From a checkpoint of a small transformer trained on Wikipedia.
Size: 10 layers, width 256, 2 heads of 128, MLP 1024 tanh GELU, vocabulary 7506, 10.1M parameters.
MLP neurons of a small language model. Each row is named by its layer, matrix (up: input weights) and neuron, and shows model dimensions 0-127. Each number is 128 + 32 x the weight over its row's rms, rounded and kept within 0 to 255.
A block is one neuron, or neurons of one layer that tend to fire together. Before each block is what it responds to, as a language model described it from the Wikipedia text at the highest values.

Responds to: Last table cell
L5.up422 [ 95  94 140  82 153 104 100 178 130 121 171 140 164 141 147 128 131 165 157  83 159 104 155 124  84 167 116 100 143 135  97  83 100  91 112 206 144 126  74 164 115  86 100 178 159 107 164 116 120  66 121  78 108 121 131  84 162 144 147 117 132 146 131  97 159  70  91 130 118 148  64 134 164 112 149 130 145 166 168 121  89 111  96 107  50 135 146 179 155 198 118 178 167 117 171  88 167 115 143 162 157 159 186 137 122  95 148 158 145 139  63 108 109 163  86 176 132 124 118 127 131  72 130 202 142 110 179 194]
L5.up483 [ 87 124 134 135 125 144 158 137 157 123 124 134 131 145 170  78 130 142 150 150 153 122 149 111  53 152 122  58 134 121 105  94 125 169 148 209 192 133 177 146 144 116  38 129 141  90 158 133 125 104 122  88  60 112  99 142 172  80 118 173 153 149  93 164 157  85 116  97 117 101  74  86 173 134 129 146 214 157 156 165 130 130  77 106  51  84 115 165 108 145 124 186 156  92 196  88 118 106 150 103  74 143 174 159 127 100 151 141 150 107 107 137 117 131 119 149 131 155 137 175  93 101 154 159 154 123 135 193]
L5.up857 [118  75 113 132 159 142 142 158 132 140 148 115 132 159 132 142 105 109 127  92 121 132 172 107  96 123 151  88 138 132 114 123 110  86 106 197 130 131 107 210 106  86  77 112 173  91 162 119  90  89 136 121 114  95 148  68 180 115 181 165 136 130 141 157 134 155 115 133 108 118  76 151 191 146 188  97 134 154 126 168 110 125 102 131  22 133 136 142 135 139 142 161 156  92 178 118 166  90 158 129 180 137 144 161 157  84 154 166 130 177  65 135 163 155 107 158 134  95 110 183 153 127 134 168 128 142 179 163]
L5.up933 [102 100 161  99 141 122 166 165 154 137 151 104 125 156 156 143 106 146 152 158 155 119 130  88 127 175 118  91 126 104  83  74 132 119 123 175 139 151 182 172  92  79  68 113 161 140 143 155 119  71 117 113  94 126 114  80 137 156 137 150 155 117 130  97 140 139  83 140 103 127  61 209 169  96 185 146 185 124 173 172 142 141 129 158  58 103 163 169 145 156 136 170 157 106 182 117 165  72 162 113 223 175 154 119 184 135 166 139 123 130  35 125  57 130 138 120 170 143 138 122  94  69 130 115 160 121 165 134]

Responds to: Late-column table cells
L6.up421 [120 147 129 106 118  94 124 165 156 145 151  88 116 206 113 122  86 151 117 153  93 126  92  76 148 130 144  78  74 139 107  97 102 103  97 126 169 132 148 149 115 136 115 141  94 129 124 153  90  75 129 136  86 192 104 125 119  96  88 117 162 142 129 136 171  96 142 146 121 118 103 141 161 139 132  85 160 149 133 153  94 137  73 108  89 109 163 115 128 105 102 145 133 128 127 113 135 113 161  66 117 127 183  96 185 144 166 134 158 158  94 137 138 155 121 151 189  70 127 105  98 138  85 136 170 102 155 120]
L6.up466 [130 115 139 210 138 117 135 133  88  89 146  99 141 134 174 130  57 139 131 189 176 137 132  90 153 144  44  94 107 111  87  96 112 103 104 157 160 124 162 148 104 102  82 184 123 128 141 125  91  85 112  94  91 189 138  46 129 127 114 151 184 108 150  85 131  76 139 195 142 122 112 117 118  74 163 120 162 158 106 154 111 160  65  95 103 107 191 167 149 145 160 159 109  93 196 131 173 142 187 135 147 157 161 111 216 114 138  86 120 141 110 172  74 146 104 158 146 136 165 130  93  97  98 120 179 145 156 158]

Responds to: Second piece of names
L3.up7 [ 92 128 150 103 134 109 130 170  34 149 122 122 166  70 198 129 131 196 141  98 165 119 133  65 111 165 122 177 137 136 144 115 131 126 121  57 127 106  99  90 120 114 149 148 128  85  95 148 140  86 131 140  92 191 131 105 201 125 125 153 121 114 137 140 156 178  81 107  82 132  41  89 170 138 120 188 152  93 142 133 177 140  90 149 133  96 171 172  83 128 170 100 126 103 101 126 132  89 103 154 132 136 124 119 165 104 141  80 139 103  67  82 102 152 121 106 158 137 105  99 218 146 141 113 159 132  94 159]
L3.up9 [ 74 133 124 145 139 116 136 109  56 129 161 148 133 109 165 103  63 139 189 168 118 117 165  95 119 106 100 131 114 182 138 131 108 113 101  95  94 125 104 161  59  83 126 138 162 124 164  64 157 125 151  88 104 162 125  32 133 126 155 129 123 134 162 179 127 162 105  97  98 111  67 133 121 118 137 171 141 127 118 156  78 157  53  76 148 142 133 164 121 143 115 166 142 141 114 138 125 151 171 180  80 144 117  56 108 140 174 122 151 186  91 150 227 151 116 134 114 149  82 140 184 118 130 130 138 127 127 160]
L3.up53 [ 87  69 142 117  82 101 136 133  91 124 129 106 115 113 152 123  62 153 193 167 149 146 123 113 114 140 134 126 162 118 152 131 132 141  99  65  89 136 100 172 115 115 107 168 116 143 120 104 104  90 148 112  73 151  94 101 148 111 108 203  88 126 149 145 114 192  67 136  85 104  58  86 158  85 131 135 188 123 117 120 150 123  90 124 151 100 132 176 133 163 123 143 141 146  91 144 148  78 154 140 127 166 137  90 154  92 163  98 173 181  63 137 151 154 130 134 179 254  96 108 122 202 130 172 152 141  87 134]
L3.up71 [124  86 143 120  88 132 118 109 100 208 160  92  92 118 127 152 115 185 186 147 121 129 131 119 121 150 108 158 145 106 125 136 148  96  88  82 146 150  98 134  93  97 112 158 105  99 113 154  84  65 108 115 114 231 122  90 185  99 124 115 100 102 178 139 149 112  34  83 103 140  82 132 118  80 154 121 121 102 120 151 154 119 116 142 119 107 160 130 130 180 115 141 127  79  42 144 150 103 129 103 146 125 194 103 152 126 146 114 141 134 140 141 166 142 128 114 164 184 103  92 104 147  91  87 133  71 135 163]
L3.up420 [132 115 140 113 105 104 128  87 106 188  87 140 148 123 186 128 155 165 122 111 173 136 171 100  60  79 168 115 131 160 166 109 162 132 110 120 140  77 142 126 112 111  70 162  83  94 124  57 189  38 135  59  70 199 129  70 193 127 107 171  76 134 181 122 159 160 110 150 136  88  77 134 184 129 150 175 155 127 145 159 162 139 128  79 145 157 150 172 106 127 144 114 193 149 117 117 108 110  94 171 118 164 132 109 131 111 127 129 144 157 111 153 126 174 154 127 161 155 146 107 109 103 164  98 137 132 169 126]
L3.up549 [124  76 161 167 132  91 120 143 110 146 130 135  66  83 143 128  86 157 174 165 196 141 157 137 123 153 131 161 129 129 120  97 114  70 138 121  87 110 111 141 131  76 112 131 150 146 111  24  82  83 146  65  76 124 110  96 133  79 153 178 112 105 150 136 145 151  76 137 157  93  61 174 138  90 135 198 190 106  94 137 165 142 134 167 129 110 147 214  85 197 169 121 169  60 119 160  92 123 133 152 163 139 126 138 181  95 120 100 154 132  84 159 143 128 107  66 138 158  94 101 135 141 106 160 128 123 126  89]
L3.up670 [ 95 114 112  81 106 156 148 157  61 149 108 120 114 131 152 130  90 165 136 110 140 154 135  97 133 146 106 134 112 158  58 113 100 109 109 112 139 136 104 157 143 105  83 172 131 129 133 133 105 111 151  65 116 117 128 135 155 124 148 126 175 176 108 117 126 116  89 135  99 127  85  79 148  66 138 131 130 108 131 144 190 102 143 127 150 105 181 208 132  88 159 133 147  16  86 107 112 103 145 131 169 127 162 134 143  99 178 126 147 145  56  84 122 129 113  98 118 162 120  85 114 182 114 135 153 138 113  95]
L3.up960 [ 91 213 149 157 171 143 181 137 208 108  80 141 138 147 165 134 136 120 127 149 130 153 183 111 112 151 155 170 184  86 112 145 175 173 147 149 117 104 157  77 165  90  93  54 176  96 179 151 172  95 126 119 124 127 140  80 152 122 130 146 108 142 156 143 156 116 114 115 116 153 164 180 129 194 144 110 146 107 116 123 125 131 110 188  82  82 115 110  67 104 114 128 119 154 149 131 155 106 150 113 122 162 135 129 117 149  43 119 112 100 104 128  90 162 149  88 150 104 150 167 136  92 147 163 126  65  83 192]

Responds to: Article after a preposition
L5.up239 [ 83 159 123 120 105 122 128 145 127 157 122 150 128 111 152  97 178  90 148 116 125 138 170 153 121 190 102 212 125 102 132 153 156  96 115 132 110 125 161  82 107 139 134  88 174 101 133 141 120  78 112 103 117 142 147 114 166  83 161 167  99 108 166 205 148 131 136 170  81 130 131 111 137 154 158 126 134  50  92 199 123 152  87 123  63 182 110 126 118  77 149 103 154  92 166  95 139 133 129 156 181 127 166 108 138 155  98 186 141 132 120 105 107 124  90 124 161 133 111 198 145 127 130  79 108  67 200 138]
L5.up420 [123 190 121 131 150 148  99 146 126 184 162 148 126  91 136 145 138  82 120 107 194 109 101 127 131 202 130 136 155 118 111 134 148  85 107 126 168 152 141 164 118  93 158 148  92  94 164 114 131 122 144  76 154 117 114 118 151 176 125 152 119 103 187 172 135 103 151 168 124 112 113 176 156 135 109  51 121 107 128 113 127 163  64 124 128 128 145 138  56 100 115 110 155 165 159 131  77 132 128 136 162 151 162 133  97 173 103 169  82 185  88  47 101 115  59  80 144 164 144 137 177 131 141 123 158  96 121 165]
L5.up567 [143 212 144 110  97 111 104 101 144 129 152 135 134 148 100  80 124  90 126 121 135 170 183  85  54 149 141 190 155  96  99 107 143 134 102 118 145  89 112  88 108  67  98 116 108 155 113 121 144  68 112 134 118 142 163  93 158 104 177 169 128 138 156 140 162 124 184 112 161 138 126 153 119 130 137  97  96  93 116 157  80 220  93 104 145  95 113  86  83 136 159 179 142 149 149  91 125 186 123 135  88 144 173 106 121 139 111 191  74 118 116 131 165 131 141 143 131 144 119 192 157  78 181 113 126  92 118 157]
L5.up764 [130 149 124 160 105 183  94 197 134 187 133  70 172 156 168 169 182  99 133 126  88 105 146  99 136 194 129 132 120  78 127 148 146 117  96 142 106  89 163  98 108 135 159 136 120 169 125 147 160  71 140 162 170 143  95 101 149 115 136 119  80 105 173 141 162 134 171 124  90 121 125 146 134 152 169 122 135 115  84 161 135 141 110 131 103 136 167 106 154 145 129 100 187 104 112  93 125 113  82 106 172 131 160 118 184 130  99 159  79  90 125 130 132 146 168  74 120 161 155 166 163 170 133  75 116  25 174 143]

Responds to: Table cell separators
L3.up125 [103 120 138 170  92 122 162 111  75 169 149 124 100 100 172 120  62 179 133 135 139 120 107 128 115 164 119 111 112 104  85  89 164 134 116 139 173 140 179 123  82  95  35 111 131 115 159 147 126  75 118  96  77 173  99  98 105 109 161 156 130 109 123 116 201 114 128 132 137 121  80 110 188  93 139 132 199 125 128 145 177 112  93 125 143  77 152 162 111 169 137 154 106 118 116  98 135 102 108  75 166 128 206 133 189 129  85 117 166  95 123 128 131 116 147 148 149 129 139 152 100 119 117 132 136  59 169 197]
L3.up149 [120 153 131 165 136 102 104 117  59 140 142 121  60 114 161 134 128 198 164 137 193 138 130 136  95 116 136 108 161 113 145  76 190  94 135 118 162 145  56 125  85  88  63 194 170 135 148 133 141  79 127 106  79 147 121  91  95 144 142 129 118 112 135 115 136  95  81  86 142 162  60 155 108  64 169 163 152 138 116 138 136 119 111 133  56 145 127 146 105 146 146 189  88 113 114 136 134 112 129 118 119 124 209 102 172  86 135  98 152 130 132 174 122 137  98 107 146  82 174 120 107 125  95 148 119 125 105 161]
L3.up164 [117 154 100 141 162 149 128 138  51 181 172 145 123 150 161 115 127 141 138  86 135 144 118  78 138 100 167  72 179  58 142 159 161 142 104 155 179 129 137 126  87 110  92 194 103  58 154 136 128 118 110 179  52 111  85  80  62 124 157 140 152 167 112 134 107 140  54 170 122 100  88 159 169 131 108  83 146 111 110 126 194 144  96 122  76 146 140 163 152 148 129 172  90 140 136 110 114 113 140 118 136 102 177 132 169 118  96 128 136 183 130 161  99 172  71 108 169 125 151 136 146  95  92 119 181 131 124 137]
L3.up199 [127 157 120 165 110 173 120 158  79 108 167 136  98 120 143 111 114 138 142 167 166 125 109  83 154 145 111  74 140 100 102 108 128 117 135 144 157 146 153 124  82 104 120 181 153  84 144 148  99 142  69 103  72 173 139  91  44 137 143 121 165  90 145 105  70 131  73 154 112 143  61 168 179 118 151 112 129 141 120 169 150 148  83 102  83 116 188 156 109 151 128 162 137 104 166 103 154 150 144  76 191 113 179  65 128 113 148 144 148 144 122 158 152 121 143 107 197 148 157 129  93 149  88 112 189 114 155 195]
L3.up540 [103 116 156 165  69 106 126 126  75 148 175 119  71 134 173 126 139 168 178 173 147 172  94 120 136 133  75 126  95 141 139 135 154  81  94 111 144 104 177 151  85 114 110 157  86 114 179 127  94 120  61 114  60 194 109  62 114 155 122 149 130  96 145 139 136 111  62 112 144 118  81 113 132  61 124 105 136 132 138 158 138 125 136 171 103 128 132 203 107 130 101 140 139 124  80 127 119 107 113  97 168 113 169 120 179 123 153  81 116 123 117 143 138 159  76  84 189 135 166 126  82  98  69 120 147 171 146 123]
L3.up595 [122 130 105 125 129  81 165 163  68 123 147 120 107 157 151 123 128 131 155 193 151 151 136 128 130 142  83 110 138  67  58 144 166  78 119 114 164 148 255 146  75 134 100 132  88 153 122 150 164 100 102  82 117 125 132  92 124 119 173 142 153  66 133 107 136 114  89  93 138 138 103 138 139  76 136 122 108 114  96 172 151 109 123 156  75 122 146 159 128 111  95 176 152 146 150 189 158  80 121  53 136 135 134 138 148 160 168 138 121 148 141 141  54 132  81 197 164 102 130 165 123 169  73  67 126 120 159 180]
L3.up663 [107 106 122 142  74 126 114 155  63 173 173 111 103 129 176  97 129 133 133 148 153 151 118  99 167 161  89 161 131 115 101 150 170  85 118 200 183 119 163 117 102 109  68 141 126 158 144 166 147 109  51 124 100 154 144  77  77 146 139 163 109  98 140 154 158 163 112 117 116 133  98 130 131  62 103 121 107 148 109 169 162 101 109 155 111 134 128 148 121 151 145 151 133 130 149 153 111 111 137 100 121 125 139 164 173 172 129  82 148 110 130 161  49 152  94  98 204 130 143 131 107 101  64 119 139 109 173 180]
L3.up777 [105 147 150 134 114 149 127 151 121 135 168 121 138 144 145 164 140 187 124 124 154 121 106 134 109 164 120 106  97 117  91 141 187 135 139 141 126 114 180 128  55 122  69 142 113 101 181 140 117 102  70 109  84 199 147  96 128  83 146 154 148  69 180  96 180 111  80 126 146 121  74 112 136  93 182 120 113 119  99 102 144 103  98 135  84 138 132 175 100  73 108 162 130  98 137 126 162 120 101  93 124 133 199 103 196 154 103 128 112  98 135 186  45 164 157 116 142 127 131 132 117  78  76 131 127 134 156 155]

Responds to: Table cell starts
L6.up317 [ 76 107 161 102 162  86  72 114 122 218 149  95 127 197 137 100  94 138 163 137 191 128 159  60 147 104 122 104 112  98 149  79  99 110 177 176 152 122 130 149  88 122 126 137 108 144 152 116 123 142 153  47  59 133 158  72 139 130 187 140 136 153 131  93  96 154  99 159 118 120  95 163 118 101 134 113 160 150 126 148 191 120 117  69 112 125 163 118 146 125 116 169 129  40 157  65 140 124 179 150 179 158 205 107 123 127 124 149  81 165  78  89 130 122 130 135 116  93 131 124 131 132 145 140 111 132 135 164]
L6.up371 [ 66 127 174  94 165  91 118 135  94 134 146 132  92 127 149 119  81 155 178 129 172  90 153 112 104 103 141 157 130 170 138 122 116  93  93  98 112 163 118 144 101  75 104 159 131 119 106  81  74 133 111 130  74 126  70  84 140 122 106 153  95 128 152 148 127 189 111 161 110 197 103 193 128 102 210  72 127 149  95 103 112 100 120 177  47 123 192 168 155 133 141 128 147 105 114 126 165 163 110 138 172 148 157 137 156 168 110 122 172 147 132 116 108 174 116 155 145 140  99 126 118 104  87 106 131 171 118 108]

Responds to: Mid-word proper-noun pieces
L5.up56 [108 116 180 147 128 176  86 177  47 129 114 190 117 122 233 136  88 115 129 106 125 134 170 106 116 112 153 178 134 110 139 137 126 107 118  75  67 142 121 128 101 121 123 176 104 125 108 116 105 112 107 122  99 114 140 122 188 140 187 123 126 173 159 165 125 188  95 113 118 125  99 159 190 129 141 154 130  98 129 101 190  45  94 159 127 138 163 215 102 155 148 123  84 102 111 142 141 131  80 159 153 148  85  88 151 126 149  80  99 175  96 131 112 188 115 166 176 152 142 107 139 141 109 110 103 127 134 138]
L5.up91 [ 82  97 145  87 116 101 116 139  84 154  76  70 113 101 140 132 137 135 110  97 152 139 172 108  80 125 166 150 117 120 112 161 151 147 124 118  93 151 112  74 131 103 139 110 140 104  82 171 108  63 113 131  66 151 123 150 163 123 142 136 166 184 138 151 166 165 146 122  91 136 136 156 146 101 127 148 178  80  80 147 212  76 140 141 141 164 119 160 120 143 177  98 127  35  72 118 141  80 121 145 154 147 137 162 165 110 106 138 146 107  80  83 110 101 107  93 128 135 113  94 100 132 123  97 122 107 160 131]
L5.up572 [108  79 149 115 136 123 107 149  92 179  87 113 134 110 146 120 167  94 100 147 193 163 171  94 133 120 144 133 136 141 124 185 109 109 127 117 107 114 160  87 161  82 139 143 104 139 139 144 131 103 123 120 147 130  87 144 155  87 136 146 198 131 102 159 123 156 122 195  90 114 131 146 176 136 124 168 178  93 103 109 244 130 114 149 140 106 151 155 119 136 186 104 145 108 101  99 114 106 188 147 147 146  93 114 199  69  91 117 101 110  91  91 104 121  98  97  95 145 126 126 174 145  92  99 113  78 134 121]
L5.up738 [ 57  43 142  76 135  53 134 116 115 101  82 107 123  78 140  87 129 138 149 133 143 147 109  93 104 108 167 130 111 165 117 138 125 119 131 170 120 189 200  52 126 106  93  97 110 137  98 122 173 124 109  89  82 133  94 117 129 127  67 141 179 141 107 105 129 203 133 135  85 111  87 106 130  50 114 147 146 124 136 151 198 113 129 117 158  84 157 118 109 136 152 100 169  56 107  99 135 108 144 116 163 142 114 168 114 166 100 139 157 127  99 113  84 109 141  73 150 183 119  90 121 151 129 103 147 120 157 125]

Responds to: Articles after prepositions
L3.up106 [131 192 135 142 122 129 149 154 162 127 167 122 175 167 123 135 158 143  91  79 108 123 120 101 105 157 125 142 101 143 134 140 155 115  92 146 209 163 181 114  61 143 125 125 169  82 175 139 156  85  95 113 138 185 124  93 110 108 152 135 157 132 140 177 103 145  93 163 163 112 156 106 140 165 177  58 147  78 100 107 140 205 111 136 110 126 141 114 107  76 120 142 172  57 167  84 158 116 132  95  87 116 178 142 146 147  92 156 143 135 124 163 141 147  99 130 141 135 150 143 160 132  93  94 130 155  89 174]
L3.up148 [ 86 158 151 110 118 156 110 124 131 125 107 113 129  97 112 182 153 132 148 134 160 115 113 123 116 137 124 145 112  98 130 119  88  59 107 177  80 141 138 127  79  96 130 135  80  54 138  56 135  99 106  97 105 224 108 111 169 157 132 176 189 158 218 132 204 118  75 147 126  95 110 141 153  61 127 141 121 132 109 106 136 172  97 114 151 108 156 125  99 137 129 136 126 100 108 107 142 150 121  96 124 132 186 129 151 151  61 153  74 141 148 118 140 115 122  98 131 163  86 129 139 121  85  92 114  79 164 171]
L3.up299 [123 186  94 109 112 146 135 128 175 165 149 121  76 158 137 109 187 153 146  93 135 141 102  62 131 184 134 138 102  75 158 112 153 128 113 154 133 148 111 136 131  98 112 123 130  46 139  92 145  98  65  66 137 178  99 127 163 125 167 145 154 128 184 146  62 124 128 151 147  84 100 174 160 112 147 110 138  91  63 129 178 156 130  93  79 123 157 112  86  88  96 145 242  88 155  86 124 119 138 107 170 118 165 116 101 155 120 212 104 137 112 116 142 128 144 102 124 136 121 132 142 133 124  74 144  81 144 153]
L3.up559 [106  75 159 142 171 175 130 131 137 145 169  96 132  84 192 129 149 134 138  99 119 152 160 104 126 199 137 171  91 102 112 119 123  53 105 130 130 150 175  51  73  81 133 104 147 129 102 102 147  12 138 136 143 139 116  81 168 141 138 135 131 136 189 167 184 131  93 152 127  91 104 124 141 146 170 149 160  94  94 136 158 168  71 124 177 103 175 123 103 138 150  83 172 102 138 122 133 163 103 146 104 146 145 135 167 169  76 191  70 114 123 107 121 149 144 134 123 172  90 150 129 162 141  52 111  85 154 119]
L3.up631 [140 100 129 186 157 139 140 104 116 140 141 150 103 120 135  98 199  92 217 140 107 108 112 110 147 120 103  88  67 132 126 111 114 118 104 212 109 143 153 161 122 121 143 100 136  63 150  89 115  78  90 118 139 116  78 104 155 136 185 106 169 132 147 138 163 121 160 141 117 142 111 150  90  43 100 162 132 121 143 151 147 104 127 111 164 182 147 161  89 102 126 131 191 100 172  87  84 155 130 122 173 129 143 151 118 134 162 167 154 116 113 103 157 105  96 121 136 145 156 140 148 128 172 114 106 131 141 123]
L3.up645 [ 93 129 116 180 117 114 164 157 111 109 145 117 101 149 153  95 155 117 166  54 108 163 140  22 100 187 111 143 120 135 161 148 144  76 104 173 107 101 157 144 124 116 188 105 119  79 183  91 143 116 152 105 168 149  64  92  97 121 152 113 102 162 157 166 100 108 118  65 147 126  95 169 136  80 139 116  98 128  89 166  90 188  67 118 119 157 151 108  59  77 128 153 138 132 147 123 122 138 142 117 131 134 153 144  95 182 156 162 111 134 123 139 204  99 123 122 113 136 112 197 158 174 110  89 127 141  89 182]
L3.up787 [123 167 144 165 114 100 102 133 126 123 169  88 160 130 190 142 133 157 140 134 139  72  94  95 148 170 106 200 180 127 157 129 133  93 120 107 142 102  81 105 103 140 162 148 118 106 136 151 116 113  79 134 216 117 134 103 141 173 144 121 114 174 190 145 218 221 122 100 128 130 136 102 135  70 152 121 176  72  68 129 119 100 106  72 154 122 144 134  76 134 134  90 166 141 103 135 138 168  87  79 168 141 162  71 132 135 133 143 127 122 125 118  40 161 147  96 140 206 117 147 151 140 144  70 112  65  88 137]
L3.up862 [113 171  97 154 138 166 126 148  66 176 113 107 132 144 122  95 160 123 132  72 104 130 135 112 142 157 119 156 131  60 130 127 129  52 107 139 121 104 172  69  86 133 114 169 171  81 184 161 172  86 122 131 143 158 107 126  90  47 132 154 106 115 132 173 100 222 121 162  95 128 128 139 131 179 194  99 169  78 107 131 114 148  50 142  85  97 108 146 131 146 149  85 117 137 144 128 168 114 142 128 174 126 169 107 177 163  56 125 161  95 129 156 110 121 121 132 147 157 123 141 150 162 102  38 123 120 136 144]